Weights of a small GPT-style language model, trained from scratch on English Wikipedia: width 192.
MLP neurons of a small language model. Each row is named by its layer, matrix (up: input weights) and neuron, and shows model dimensions 0-191. Each number is 500 + 50 x the weight over its row's rms, rounded and kept within 0 to 999. Numbers have three digits each.
Before each neuron's rows, "fires on" lists the tokens most often at its 100 highest values on Wikipedia text that the model never trained on.

fires on: "-", " the", ":", " from", ";", " in"
L7.up325:518516423470485534482553409499510468418427445548551451457436542479508533571535442585488539483529494433573457564478564479423582532551543511528398519595495486432464440550562489444475431472423535488486525583425586550529507458491455556494479486551455563510479505490498598481524494566514453518411525495547509506484485444443535477485459464536446491550460472583426559567502546548529501550449504446455486655454508491389464544407507574576473582560492461443492584456573456473529509548568472546450590525537487482483470496446543459532487456493341447481424537575578484530566494486435518466

fires on: " to", " after", " After", " |"
L3.up165:527573520447502483575499427524495500503508549561473467510494453434505542631547508555470562493470461468506473504478592488568458443489459504530447545533436558364433450511437487496453499518553515461399539553528544436468477523521536447541562493392510592490458543498426492535568482523543499541558517546431530529541487516448361391579558497550454495499521447555524439578516501562594467394521547452337510510520576458574451524566535498516510497497537526464612594505462485528400460537511478467515483587472433421503496591455387474485510433515468536539509487478536449545555469522466515529

fires on: "ration", " region", " suff", " however", "ong", "oci"
L2.up590:522496539610520530430481530509529438482564639487587590542485506549421365447502433480528509453458548510488472487455512513607478446467469493463532448488501498466545507523466494521535472457477466574582526478528556502466568522520522488503535529499505510512423522521518552466581381479554505520488476495506523424567545505538542567484420514466503471627494559470562517491504470394515585542496495585521550529429479575462520577630507510473454420508527593595376461549501462642448473547509577510547529503466517547574486573612520532539485460460501473561548450480486504486468493496495537635

fires on: ",", "ed", " p", "ita"
L7.up458:538559421502488567477441484502526522527551533472511424556453450514449483543611474401476458407487577557526502500415531543447607462495482438492486521392436504460457458412564522512476470503489546494479502535448462462462474441642468520501480517450446576423517486555550525481513476474536559442520449505472480555501535482521444482521521386552406492586472569600525369482422541516467541500440496527551482489540467524589535529570588538577542518629474508532576420479512510425481450514591633517472579461467491528503373554382489493514465497530501508483511509489505473486463543544500454519

fires on: " |", "-", " announced", " Swing"
L7.up397:537653553423550441458463523484535504529494555610476464504483419401557578559506433495532505490487467409506483485512512466513406484498514525500525559494460526485471452525501519430474435504429588475480477586532572488489503444587520529440486468440546474472544487532467468483540579510516508500535528562485524543551455540684393407491475581479488445430489455483445412474492557534607557540485431466525512445507480435401540530452404523559545477444532569521541459474478475546504551499505442497400544600468508338500594487540513512510427547461501549517486520552490444513498537529431463491

fires on: "-", " che", ".", "we"
L3.up357:542506515542494477593520504516507488528500553475466464515507566519516587572445483550501524592473611571526538384426540527527551469523508521518517530573611402507476552465575507476555406427481519437508385462448421503445500535480435490500476420434391557429442479503532433503542494480544619496473461554542580533627466531454520515510485594478533502499475545529571523491446501487610452480551448476524526467521555564534392528446462526498525590545485512572451590577441555459458573515508432416522399505496491448510552408479416509561462555517467466516485452509515486427525476526434512483

fires on: "-", ":", "acter", "4", " •"
L7.up404:496562387489568410568534520476543430563552535384505518544549505419502384533470543463447429542619491493548453515517502546508452556501518442536480540609466447537555608496525533456530500494430553501533495506481479486469455439502442438462434515517468528550511510540509469423505393452531504541517484556458482499545461516545484521581488466530350413496451450476494494570526553488457473513457528527555469579483548458485496529450546552538545472556524464453508497460469540433533538477572473503363618514493384429494493498509538566525496428556435464531506461589512491479631454573395499438

fires on: "-", " a"
L7.up201:528498476479638513466499523466620526428483578451496414447493558523431461520542423425456487474507493550575630552493469474468542547566434489573492490532598467453608526477544496530396504450489542464513465508538501598472464489465524549440427499507398425593509521520466491480494539495492520481468491639460497545520464510472511493398537366512459524462460480578521538507610556559503540414584492438540491575471577542502459471460479415591460456544515580536556512492556480466482522507506582518428465520588481479546498396451455505463461519524530591498503509481437480424477488490534461440

fires on: " |", " former", " of"
L3.up616:524521492487469566523528420510439511457576527528525434535587601550393587524567471537579499508604496436484467486532440497493529490553480520485545534480530471491495444527493507443521471576492481454344467526482462497513496486506454483439404532458421545484470439473477514548394421542583486516476472628459360476499458455573455483511544526452409469442561488455541537517474511564570449454454524451488520567370512538524498534494466529580551531443457522529499562550569477552475475543551436480431538567461485453601523430525453479504505598550439557532504486519605489447475455449409523586

fires on: "-", " [", "anti", " per", "igi", " m"
L3.up392:563463446433531545562441523483477521520453441501574452498430471512481548568551538485421408482488396598568436506483551465506513583458476563522485545544511570462464528481469503539391481538490538481464410529631494620434472492522475470494514447611453541485521514515477519520502511428492460522506503586533561510496527579550544493399552503556464388420421555553498566495537489562473454555547577562410478448415493499528510486491589487621487529587466584400525507480547497526463561529529555432455501497519469457470444492430421549552516512542537493455475365499472489480522477527416477562

fires on: " first", "s", " seasons", " playing", ".", " The"
L3.up526:556423517490464527511574407523473530431511565563503514574537492501443517523508441448423485436476472420491513496550461551559538530488522480606474514569448475489446505447413583389450556445453380512357514479509551455467427484528441524477455486425494585497494529469580499507513556569537455432476440512489468526479385517572503500458440559458577524518540394535559559665533567503553494447467473503453493471465587474442466487478465509504513580512466545412529574513520496530523467590515502472508429597469424479549485474473525455445526429474563546531449522549585494602533561542489504488

fires on: "s", "S", "t", " H", " a", "A"
L2.up553:545504501539462450480554516490563587569470449437494566553491529465485563501471579582594598437385517476448461494479497425520559492549467475546475588514463520464526439490544527449509495562371554497448525575462541538484438560474475525486471484476475548563535430579496462529494490526498583456616494473562562513459483396426484533481501508399501522411469449490569548485470435569485532523539465418391415424556475542559410530553561523434493481475499489542471458575539541507577621571639462436578535519484466455497556489438461505459462554522440508527410463470516478534483513504564487479

fires on: " =", " that", " 18", " sent", " received", " mat"
L3.up615:445531494470428432522418559484514482430483531481530485490612582549491592621466526514514432484433465547604460536503473440501480565578434507536506491453472508435445488532475470564464473455471551487459527530541517536358423461560510475519495507415509576421620501499510537522435443417447462569484452494469488570477413537587481539459455521539442518546519586471566477530502553469576478472409499478563439495487591465577463505507429412507480545496571499481551447431495511511465488501595502486499466637505490485612487489566526470502539500497584531516473460423524469616423402526491530491

fires on: " of", " |"
L3.up667:567592506479541548471551391479428462496599580445464410541559479516425485559508487482590541487514505503472458518528481466504598554588454547514554575515449454452475451519501469566496511602446474482435480503486454503522459457435569503551444471480513582526488436511511488508553497550447510533522455452412409549461528389538462427544472490471453528444499512563508476537469521542501451482549571517471479543593494482541467560499437471613548527657552504506558549580521541551514488492517501436508489644469472462504485539467438493472437441541518480513391480503641358496468482462478584500

fires on: ":", ".", ";", " w", " fa", "w"
L7.up387:522546535527454540538489467517540487492538507492542370435505557442502577561545548544486483383495469483481470491602510511388586562520528583515536551583529470490527402462512460408508546484456526487471513485489532398493524445497493521434495482576486566493620490461516524531491533464554543524467413600516517524484505460610400484470537495460489484542551480524479486557545457594536536473472489406537516483544513458448445555472475473537567391444514490526517541482487516553523450501517569485486429510476445421627544513433608599480552519479386596433357558578488508520483526436508512458

fires on: "\"", " =", "/"
L3.up48:552492585455459533443505546448451450508457480515533539512623625477511519536473516437605428400423485522513514538442490442521396651494486573544448513556529492497448548491449436460523550416473466501533543437494449567407398538449439531462458406548459534529498539540503475507524532536443486568479448501542492462497384537465545437469429451562553442438506610477602456567514466509491519496543488432535500482537489564452507503429491555494521564496453569497586414503479504559528558496601530527481477504456444475509515522575566579503557495564499523484412478441529596497444545498434501443

fires on: "s", "ort", "ers", " on", "ns"
L2.up502:467536536486502564528468416470513441501500494433450560475505479578518494439467516443503475545509550547427464480469506527488575516506460413593464544501423582575500543563502596389555409477418504472563518514478559586483439513552570548474564470428494560546420409514490575496412475544591457512463398531426530558469533584515487495541448452402522525494448442520530393526447490523522498503421405471473477534480458559524496518578514545509512535400494494540458458451516523509512503549557449499556655541444388386559444501507499528536447563546438518442485512526600491500575523483497471493

fires on: " same", " sq", "iss", " source", " share", "pen"
L2.up211:580474433488487473586557414476553499530395381524516362506485484448549489503488519433579521542528558544449537655481474391417467510513585526482460482474405501510504490442458491465519478497516517455498523494548404425440490499527507538441613583529506463480497505453472482499459517517483462490496505514508450449489469459469461476513531476413476510452552447466511443463479526506504348507476407567511526461605515399467505430384446448551500480472486504421547507408452495440471518457457399430546453484462547497470464474382466486487496449441487456465544427509481473414564505472494392461

fires on: "/", " or", " time", " where", " leaves", " although"
L7.up767:579477549523560529439498593453446487578461562556598466488516487491379567534470466488490424502501563492539542513548456479511446612480443492464578524580511441457498413446483566393490541532398390507507507513542578529433428530477460422509523491494441481470533513535533534540526481471543484570461443495388419489526462558478405437509422471558485540495570449533532500523493563560495553420518484446448453536560615475510459416445565486468560526488598555558488566502485467513514502505481504573478489618551553488520490471475478475367458577466497517483474512483615536501435575535506491423

fires on: "ance", "uct", "ection", " serving", " way"
L2.up381:562495553504460473481457613552408455442459481582557501406468552439482479432515554457554521475491424525576446526471525550487540482580457456507544500453492513574538522564484547550465455485543455441511488474548492425516511510432520494327556523511493503496517456541403549569546623523448472548542555511475506459441500605420535429560422459412507524533468530469448508574514389468514500528433589660521503469516470602425485508539489507555520496542545469493532604595429522532444496456528479479486500536582556483437495541475512513407455485504539540503499459573477460509486518586429476436

fires on: "18", "oro", " Polit", " Lor", "olit", " sources"
L2.up692:575483557553502482488513470405509461507461600514567522559497575604416425459463421531461416541504514563599451468471551482551461417536588492538514471485419557485621485507498487505573524502537500526564595492489442469439530547501500537471574497523445593485417512462557513433551445419511461425486500517530469406423459521505502572498582548383471458487463547465530488448484634509502579575492421397460477486460478609457413428523517433472555508546569557513450440485487502604505410571471487514514473506513553466477479541498540507557448459548493530505488515446502378496539509485513489472

fires on: " on", " being", " round", "ust", " fo"
L2.up232:514461484540512552434615367440496561504503497471487483574526422552451569538469525498470536567548487504507499489457495489507476501535507455534467535523551497401433441513549359568531451533491431505421542522486540587412533415497468557470489464524450516465533462517415464397451541421540514489401425568493485482505491496523449454533539431476480456463483553480511492588505491474504571495445469443475515641524519505550427488514357413506548584541522528489557558400553483493467448564481549542551500437498494488409493512444493465545498501526587556421524544465658518576486531503569567516

fires on: ",", "ed", "der", " mark"
L3.up120:485597411520526557489508535379615585554446532504527515549478495471468558489513539542314450539528539507571509492509527473540483416476388394500486524562406545435451503456454475473569488505472580472489511518477515523479553485466547526538542546364454503508493516489480525558512491474543510523539508521465612558489540511540475490453510477555465425531506530542582403548519545562443435448557489548489502472570578530549520480544442426500497489482531486515483429456494581404494478476578538476566507601563533351482458457478466487565454456542537436561467523462450439528615497467480485436

fires on: " a", ".", "a"
L7.up603:485469481552531539517547468469520521516442584451550419401459575512512501542550409428482483424422544546586507545425511492488496437540467508457493512486532501403469450484559483433550488571424403516437518472534474516482514482509555515392511486470453550528528458540434471496549505440507548545508443601493415483540486477524534445482538404489418509524397583566459489556458567509463572369587486426560457531473560498560509504505547426660521520451480557578599515529467513546485431541554420526539413497466498544557528538415549547455551488524534539454490589457449441485501446522471445446

fires on: "-", " des", " God", " Grand", " Pres", " pres"
L3.up509:601500468527550453502601444530559520566536568533382458571545459524485503455531429436491541523590517494476537454555500467523621495548554486450541533508508518420494482460507506571524595590430531496411582540490427478435498479545531539500524527466459494468479450520473469552454501555469507480466456529569464532504397524483553485566469493500459442505542439432462623583587395484508468489513416503515510517521501420470498424475464534520414637475572561496537543430493502464556495449477439469531544558511533406471529442461455514576511530467517465538488424548522376519425468567412577593

fires on: " as", " under", "–", " major", " Best", " best"
L3.up552:519514438434475487558434548487543508417537508542480550438498460544500491544493508496491493434381408490507494497487401487448537497400462513510463574558451443501512512377417508532493584584529397485534517504540424535480437467486532478553510521539436512484469501468449369480589539602451489483575560503564495492564502549432561447423482432490539497442509571522436522552558480555389525578571557488491486396517552599478523472482572497426483523449399586521549562532491448538541485570519459531459447503517484493500447545435434565492483503557452605416460442570554522501501577546522543546

fires on: ",", " of", " above", " at", " in", ":"
L7.up752:530446537473454515456498480499457472551525456592599500516506503462497487612578433543488446481614460495536466533478549503578451535475532559531544561488395496431440514536525483434454462501498428478422512541490537513371480482542510487508505482476430569529435569507470459459476619529508438502486506471473465602446500560491554548429552488428491485411503506470509464504592575464466513474491506539470490616551483545514490507397536631549585534498506400511518512469532531489566524516584482476491579449504503489619435475429459475458469516555318514471434499486563468538430501621497519509

fires on: "ub", "ver", "uring", " Length", "ensive"
L2.up127:492512504457489556432458526566517493481565502475447540472537536454577594538478633600314473505513476450538562457571530562565532597516412454499522551516618460523442545469541513494447488545504488579403459500484524462549451489502552510558440442483432471486542454572454459563478524603522510493452519467476571585500560494528461491421512449545494536476473392555476462524505396544470477435498512397453486518585571487518568438501529550506505608510461413501550478511525436541559527427473520541471476517461407456528598461567492521497510585502533554478502482522494542506467419492442585464